Weights of a small transformer language model.
Size: 13 layers, width 256, MLP 704 SwiGLU, vocabulary 2048, 10.1M parameters.
Architecture: RMSNorm before each block, rotary positions, biases on query, key and value, tied embeddings.
MLP neurons of a small language model. Each row is named by its layer, matrix (gate and up: input weights) and neuron, and shows model dimensions 0-255. Each number is 128 + 32 x the weight over its row's rms, rounded and kept within 0 to 255. Numbers have three digits each. A neuron's up and down rows have the sign that makes its largest values positive.
After each neuron's rows, "fires in" lists the words (lower case) most often at its 100 highest values on Wikipedia text that the model never trained on.

L8.gate560:136096140128144103190115122177106143130151091154112162113060156138157060113148174126087115167119116157163151135195107154090165127101146066136108056112111075149144074074142173100153163139165087110160092064114136120083097155144119119121158165146118146151160150116083151179117169106176119173151135101168153104128121138177116159176128090136131131110207163097107084180137143053088174059199155162169135094129157138166082079131157177102104128162148134148152135146125115157158083135121059146116148105226115092094133092130139080107107150134077146166106129112102174136143095151050167109076124108172144136122155162154137119163080105126118151119122172062131101124130175159111192089107124192154145102077130158137117065179150097117158137105120109126146139116168123144089125130112107
L8.up560:139174149112125124075173119139089130046143145152097132121153133137108071103096084115125103109130095114043054119208077063137175122115203155089119143064078076147111133092109132089129180233188158150129136172171106094145117133102135143174139143124082171150121153112146144105120112129160099095155084173158137119091087189129152112161133136122142118106144142132095130168194187111096096128151096082175131120087119110067094115115160095146166109110105185139125172195177161095075047095119158101105135116163182135091145155101175104149119128133150172144142110115096165088164103131093133132141132070110124124066193118153148152149138147097107133119091132136179181164125153103147091116141153145118156116078139110088155090085160115136175156130107150077131099121091131159112124138156123
fires in: "a", "one", "the", "an", "entire"

L4.gate547:170142140134135093106123145083149136116185154154127186074108123119118178152097129121162129155122153165073178097155119163076156114094128132156096184142092135160084115187123087080128154141088166113132061151092123120109149148130188132125166118129128089160136097133125166158128143148116116153064145151137108101122153131144187080156082163116104107130212092144105079121047199134086156099108133111136185164123138149126082166133019116053145141141167051069084180123143148196107161125153103152125063119091156151101141121125152187176144154183164173126117103149126135146129138081099096116150113149124157128122114204129157133125102175096191111135088157166155098192159143129116129142135131100127122189167137135101140095151191112101130147155162109114129123110103150094149101106170204
L4.up547:148114124123045086104113122129102128160145131094124145146154126138103135082156110102198161129138169148073192092125189135158078125127139095134124107122121071075136136144068077126121149154137168109088166127145156160182159148132137081093132088178186123148143143138145195101180150119192097180128084187122135074105113154138108140188109137136159188117152136147092116150083116135126160153096100180135135120153105167108128124117083123128089108163119144070124132118147149138132150111147123124027112102090134133102078169135236165148128083102117151133133087114100109108171131119116215089148060082094171142058147172088101076086169104140116174122119090170135112145161128161137191134179074157115107153140112135112148089117154117115111084098205109138141101138088159121132100107191105
fires in: "united", "city", "state", "california"

L8.gate48:111167108125113087140140160091120103175105116117060112088131167086107087142123081157120133095153122136164102134155052153098202111143128111166098115116162125106171063135164126134092144128154160155171089150145118131081088150123162047159127163087162131128197147084085116156179161102117109154128090146154166147154188115187183167121111140063128161125143124118174133141074176110122147213129108109138116137104126081122106121120147122139160120147130113095148126138142155105151099187097085109190102138132124103151102170194175140113101124107132096153143080146095112126073176178107133118059143118130201085112130142110181173135116108128112137022057081122124077193085104095052156107130147156125163098159151138137134195090125116130106059158173113115125107116124118111153099147084122
L8.up48:139119136150110108141127168076081085181161143135117158148104147161137092114073149122078104106220116160102174033154121146098084100040141093129100094143125106136129086132193138079109166099165077163146138165124152089106104161094168188110068118081130105166163117102101135133138116148157096117107100147102148163112145144117104096142146180082124118118158154093174136163142129061155181127149158138150135114068149079120114100078162111086081094156103105155047130100186087085142083093131089105195085188174100126159147099122106126095118150115155143130100070164108139138137133116080073098093181103079163156114117073147154171059103075111120146109115124152169096141124103116116106152062145109150090082143139143110117137125134131157133116175126158079169142145106179155135072133157116
fires in: "a", "beyond"

L2.gate12:146117137132152129135164097141064117151118114094159145081127114122106121121134113074095113139108123137170137207128147101123116129155107151089125112196127113141183153111134154095157098167130102106180089133112121151079069211145177096174103120136074154101143144074078199144147098062080111151063104145132140089157131133133107165099144058127102156126130148088139102106121116123165117098138115168114095133095116120101181052097151099092168096170069143115127114138148111164109077148141109125061098174088151234143080154145190139128148109191091135084108139161114142108093109125118109120119176112160043106136114112185099097122134121121122062095134146120145145139124106120187135161163111122084207118157112067147136120063070092138193123108126138128128170110128093136106122052076109
L2.up12:163069076141109113154094161108116130137170095133127117113086086099091142104131085173169181159182116184187116157099137091136113138093143105099145164164111171137180114082139115111126097131176098139177073144178126137136150173075104121186121148141197167135140198070157155119134082082075075186115116158092131069149151136094145129133138082112118130143055106126095106138077137106164095103096137112146102128099092166105130062110168207142168129171107164117111130178171185124087117160126127132050175137092134129151143123111149163121145114104142174163108092138140141083098172147127109113107141104133060119130118113151138137090180078131175171163118185141114133064103159132135126144184141121103172125189110122094138099048107093136142125118150085097124159112116073209170131109090123
fires in: "all", "both", "various", "var", "allied", "most"

L8.gate511:136129164095092204157077023070114099149119116125094165117143162163176121101119080167144122165120153185134122124126094143154108118104121137129142102109139160113090136126158160105199133140116189145127119113121133140110168108143130157129090137100095103169118068047125119146139091098134039130140118160117129084097154110135142121102112186098123159129167129190140132127143161098148171170148111180151111096117135084098099105113161081123124151138111151129096121083103074125129111102081131080090112114126171082105094127140110113115148142121147144128141177170210075130150148188029112109100108125195162103099195122156145114172106075180142109087047177119164130168099155107079087159083118126083133168107144112101128121086110121102155209161204114128094098127134112168164159154114084
L8.up511:118167213135112123139128093095132113207136094135141121171120114119112102204074156118096125089113113040177152125156131174132171102140181120118123076110128112161164151080138177106084188114178151113160138144134127169132135092109094119148166071129105130119139104115124140146155155107108095146101183092153119119154098128140094129132140116087062128118084086132094145099141189088150115112151077100103065151158165116121111123102132124100126084193131062102153123159163086131150132074124076152168099171096144092105152190161136175140119108137142090142098128180127090095103189175070103156105085121186183115125140159156186111133059138185143108163065173118129190114091164170125069151085146089116149158143129171164140141098141144121100145132181186094146093123157185102139171150141097
fires in: "a"

L5.gate327:109158135119105154129125092057127010130126132113174120068137164090086115172080144122127143142073168137109105118201188080104131164130092099110132185147146124096074109131113108109149200106129142123067141116102155160122102125138112142200156171071193147112137102095126154060150107116114170103153113142128147099070121073175146147179132158114167091123105125048141180154172143120125103074163175088145185119136132142140124110073104091153115134097146167118069133179118125207107124123085120165114139129088138137127078182126178159150155132096124099122170138134148159070133110183140101083135114152042167182082144096119098086138079099142120146108129086098142117166125122107162118146151144157140086115175129111108123138160111111150108112084174090179067119101157107124144103100088125
L5.up327:176091126165093155106122162097113129112131112114110213150149144089119057191100161147144120173170151118144088130147208125129163138132118114134193123108136128086066085073200100126152133130123089167059076135149126101134158154129116133160140141130200114157183136124086066098123114062127135150114096111143113119128153099174128099095089075119132167101156135127167162156213094180167155143158151124132179144149103116077175174136141085175153089111110061141066107158132085157136085142106085091084149151118136170111093135103176106142136170101160122082078103135110087116085178164135096154125193121094053175135133152167109114129136091133103112183128070156147117131150164115142169179125136165090113126136078113123161109153159143126072153098137158108134139079182116136164075090132119
fires in: "tour", "gourdou", "march", "source", "vehicle"

L2.gate269:134140165128142074148114148169160113125152117131155156123145166138113128105155108122192123153076182151087205181147091148197120130065109134152128147172169081136166145060138093133068095131091099124061082162099144090152107068113095179112133147176142053124160147129156197093101181092123160115127139132204096105104114107126156143147173127132135124133162113080178117082191141097132164135081139226142117064181139075134083095121149110149082088090160100105120089114133115182101101115101126122174110121107169143121138093107134160116169121081109100095139113091099144148146134191093144098106119122073174188117118173106084097119184110160156127126124143115130126126102132107110129133118146181137087122124163117072110141167183091173149116094088088151104160111153151121132139181188191
L2.up269:111140156097140074133159136158119110129160115092150224150151131158117140087153093035119114157082136126152169135168105078165137186127133108106120105088135076116171104134158100157078099143151140134116060102116095157122132067125123144119123171189165134086126176104133165065153195109103075128154075112154127086149179102123109139122182136189144127145138033102133147122181151128153157116112112166137139115168173064111151059158121117185130101112119137109114059148140123150104155114131092072065137093098195111105144161086107155085170150102057147182149109095125142132156124135159101089084165079149200134134131170118082133140189147133176163162110091099143154096124170078166162146118113126143110078120160143115125152163139142141144154137102174142100195105136171172128112151162108
fires in: "city", "district", "county", "village", "nashville"

L9.gate633:101104039064184104111155121122106107084163151191117080123130148165104127132122141135085117075098142111103126162075130153138192175147090142176130107122161147137102102111108099092155173130111155123114123117154184142082151137091136171178084173084132139149126144145111143117127111118161124180168094106076082097070075152145150122177092136163123046131120159189125101178105175105099123114105096159119135109130124165094117123120073196138125153165091153064189121101128112109083119134116114112129221157147078140160126106103164129130148212124174176129018096180163132132135155126106138121109137129130167125188123180193193086125183098104119124134140142116138169128143152131124212146164139129146057141095134133147112105108112125138134102082123087132137083083142110167163117152156147
L9.up633:095120109101154101072153096094139130158132135128141107151118084157115116114173134146087111068131138103184113131152105157159091137170081082111154147115075097131170066107146207154132099175152165137126105151120147091144140134091113116158116145126115178114074166118152092069163102074148123096154145074155182067189098098089148116100151158120141116118166158140098076141100120125111140102090095147149134143101073150121115077162103153094140208117079148144117092203147162140121124151148128144123145125092112184181153141155158100093141140146115151133101102113123090109138185122173142117143169065121119126117191099113181124102155121192213152165130121189049107080191141144148104116116166104099134208129046203128177111094095136172149133084089152141080119148141115100170115175119155
fires in: "all", "both", "many", "various", "most", "several"

L5.gate109:126109146095124120149143160084141068172111144102130098154108128143074114058140160057178159114135168139167110105075131178108089104123086112123152133165158139174098166106110143145124144149151077146136110132170186143121108121144134138142139112191120105101134100086070104149147142116136153174166168136131108096173177154106016159088121072179138135188099104112113091145089094167139079205143109118153068163117148085119128117204094147137118158136107115111139088061139100124153080154084120074144127099208130090172065135090105051149142140144118123130150180137143132135153107104156131108071045082122136125112154101149093130129154147118110083134148179088111162130138146067120136084169120155148095141100187125160090176090168132143149144097106120204198088123151101124122128101112114
L5.up109:126175120155089089084160109143135105117159125129095140109077160065104105108125123075066153152093161143159161160119199169101099128112148180133130123150174127131132176079173106134067194140168093112118166092186160175149061152141142121142112129202137127150083108119077138094083086161184122085111074098106123075125104112121187151100109139132203127142129153120161158176106089099126248138113143165085126089134111139154108135150140114100085178112136138126139060141161067130103160137169170169102176136083076070108122122114115123159073142163085113135171141158097093146123073165130138165097119094159170084161154141106156178165103117155123149111120118119122123093141084158112136089184161119124068174128072085156186126154195132093157141125121137170125119103119130126141161119132119
fires in: "the", "source", "size", "qualified", "qualifying"

L4.gate121:138203155126089136150166125124077153084128169099107138120122075137053093154120124183126084186094126096140179176144100154164104150131133137190173091116171178137179160095070156148110095113107146128124123122089107135132066185185161142126083186126191104164092183123142124116180185095150168107097107146126139110146146150056162181092039093088184116139121174124141159120112116145167078138127145062115171126157139058081103130164119137124151132095124064112108065172099138110106123138207123140132153115131191127143116159133134089076101162083121088132158144144113132150123157136098137059100073074120141121187161129067154101127136138161125154136102129112165093143127175152159104128093084119198152123141101145132070157135098129161102103119156121165130147131098147123073151123098122
L4.up121:155141160073168151134145121134102128155084130088072121091166135138126131075126074113077060139076153112110155121150024162157130118116160101085170107101145109113154129091058178171115149120179155140138107107168091060161077144141066169133089167167151074054120154096092138174195189154105126129119065171122124152138135142099184187133110121129132144152130137099155094133110165148142109135135138105117125098084129126058141077139172128118144192127146165170145108177166159055135112109145107162142144172126164083125129148147133124156066115100068233125167088080153145142130124124104124111156127111135198131143144134131116103161165128106149108150134105129080137127160101113132104139027104104136159081137069136116140113165161141130110133167120133147177123125119091138040128127147128
fires in: "won", "career", "made", "created", "received"

L2.gate496:158126159133120085113133156160153151126108109176155139113153104183144137135124124078112059115142174167103152138163104148150081159067118121135139162196178142073181143102069132159150088144098119101137095158132120091162141168118178077148146142171098147073101120062136156196160157126160170196125128085157074061086119103135136098118120108178104139075169135080085124137136145122175133082099151186151127136118094174060169135171131152130105129126150133099097161138145104205170163136180156143106143124107159125125091164163152154186118158076104188132129119120102119072172162104178096147131120133094156134128157147119069148173127184160151143128099155148104110130101079078153148150160152114124131111068077195088163117138104143171146116178200195093136157113117142070164137099166142
L2.up496:126138135087123121113147182155144161111143113158149149105115177156153161095147140089132071101137144165093133138164127096127071123101105121152166189169212125046176160087087139174103084150140114140080155116132122128127124181153180077135095140157142151092100164053177150158181132142144137175197133091144090098096100133150107113115164112177103139111156130134112082107116157154180140153077098171142072134100102179056176113178101148076079126113176147104074186166178175184166156131139121131090135098067152123133094205150169124185140137091093157193141116143143133080149154086192115128090084142086134140111139154136080132132150180110155116107088139138098111144176119149146142107125102110103133125101077181123180138107107150140162138105160193063127154101134115090147134112141158
fires in: "university", "city"

L2.gate667:112089117110111134141158138147148126167154119068213102085091088128108132118081124116177064149089118107054152125129113114170070112134168137121111172127186093107131124143069137149091129144090113124134118107153110122176115096094185152167153123097165081128133131126155076092144198088107135172150122110078141129107173172108077100150119141143141140099121088084149121145073068143100140153121127143166142121135111135107081118109068065138097112112143126089137141026112101137148142145131077121116064138110132173101107151128122078131088135194134130064099120120113087150108137172117197199130100112140118101142027131230163132080151168127153188153091120130119133167125152090168161100141155146166078146106125166081149128180075110119084090133108095141110149141138103139167173115107193
L2.up667:138121089131137086119086055159103111151091210127152085122083221118146116144053128147151096096152114096100118131132159157180101148074093152108141133122129152099123155176072112190118102117118147118082143123087101155133145150163161123168128120194159056166128097109171055132171137160162136091090101169122132143088164142170126103129113118135161175116116102131125184089129150089141148152142111130128100133145116119106118187201141138094152156126158088131166156147108108163151170142221155135153112087115157074174126200144168125122155133122102132127075122160165097113085119146128106108145096124123107107120148121141127179110102121142138144161169145137159176162147218134124159100086103092143123092097188163199100150108154171201151146072167145076155130120142090138217102097164158
fires in: "university", "research", "history", "school", "psychology"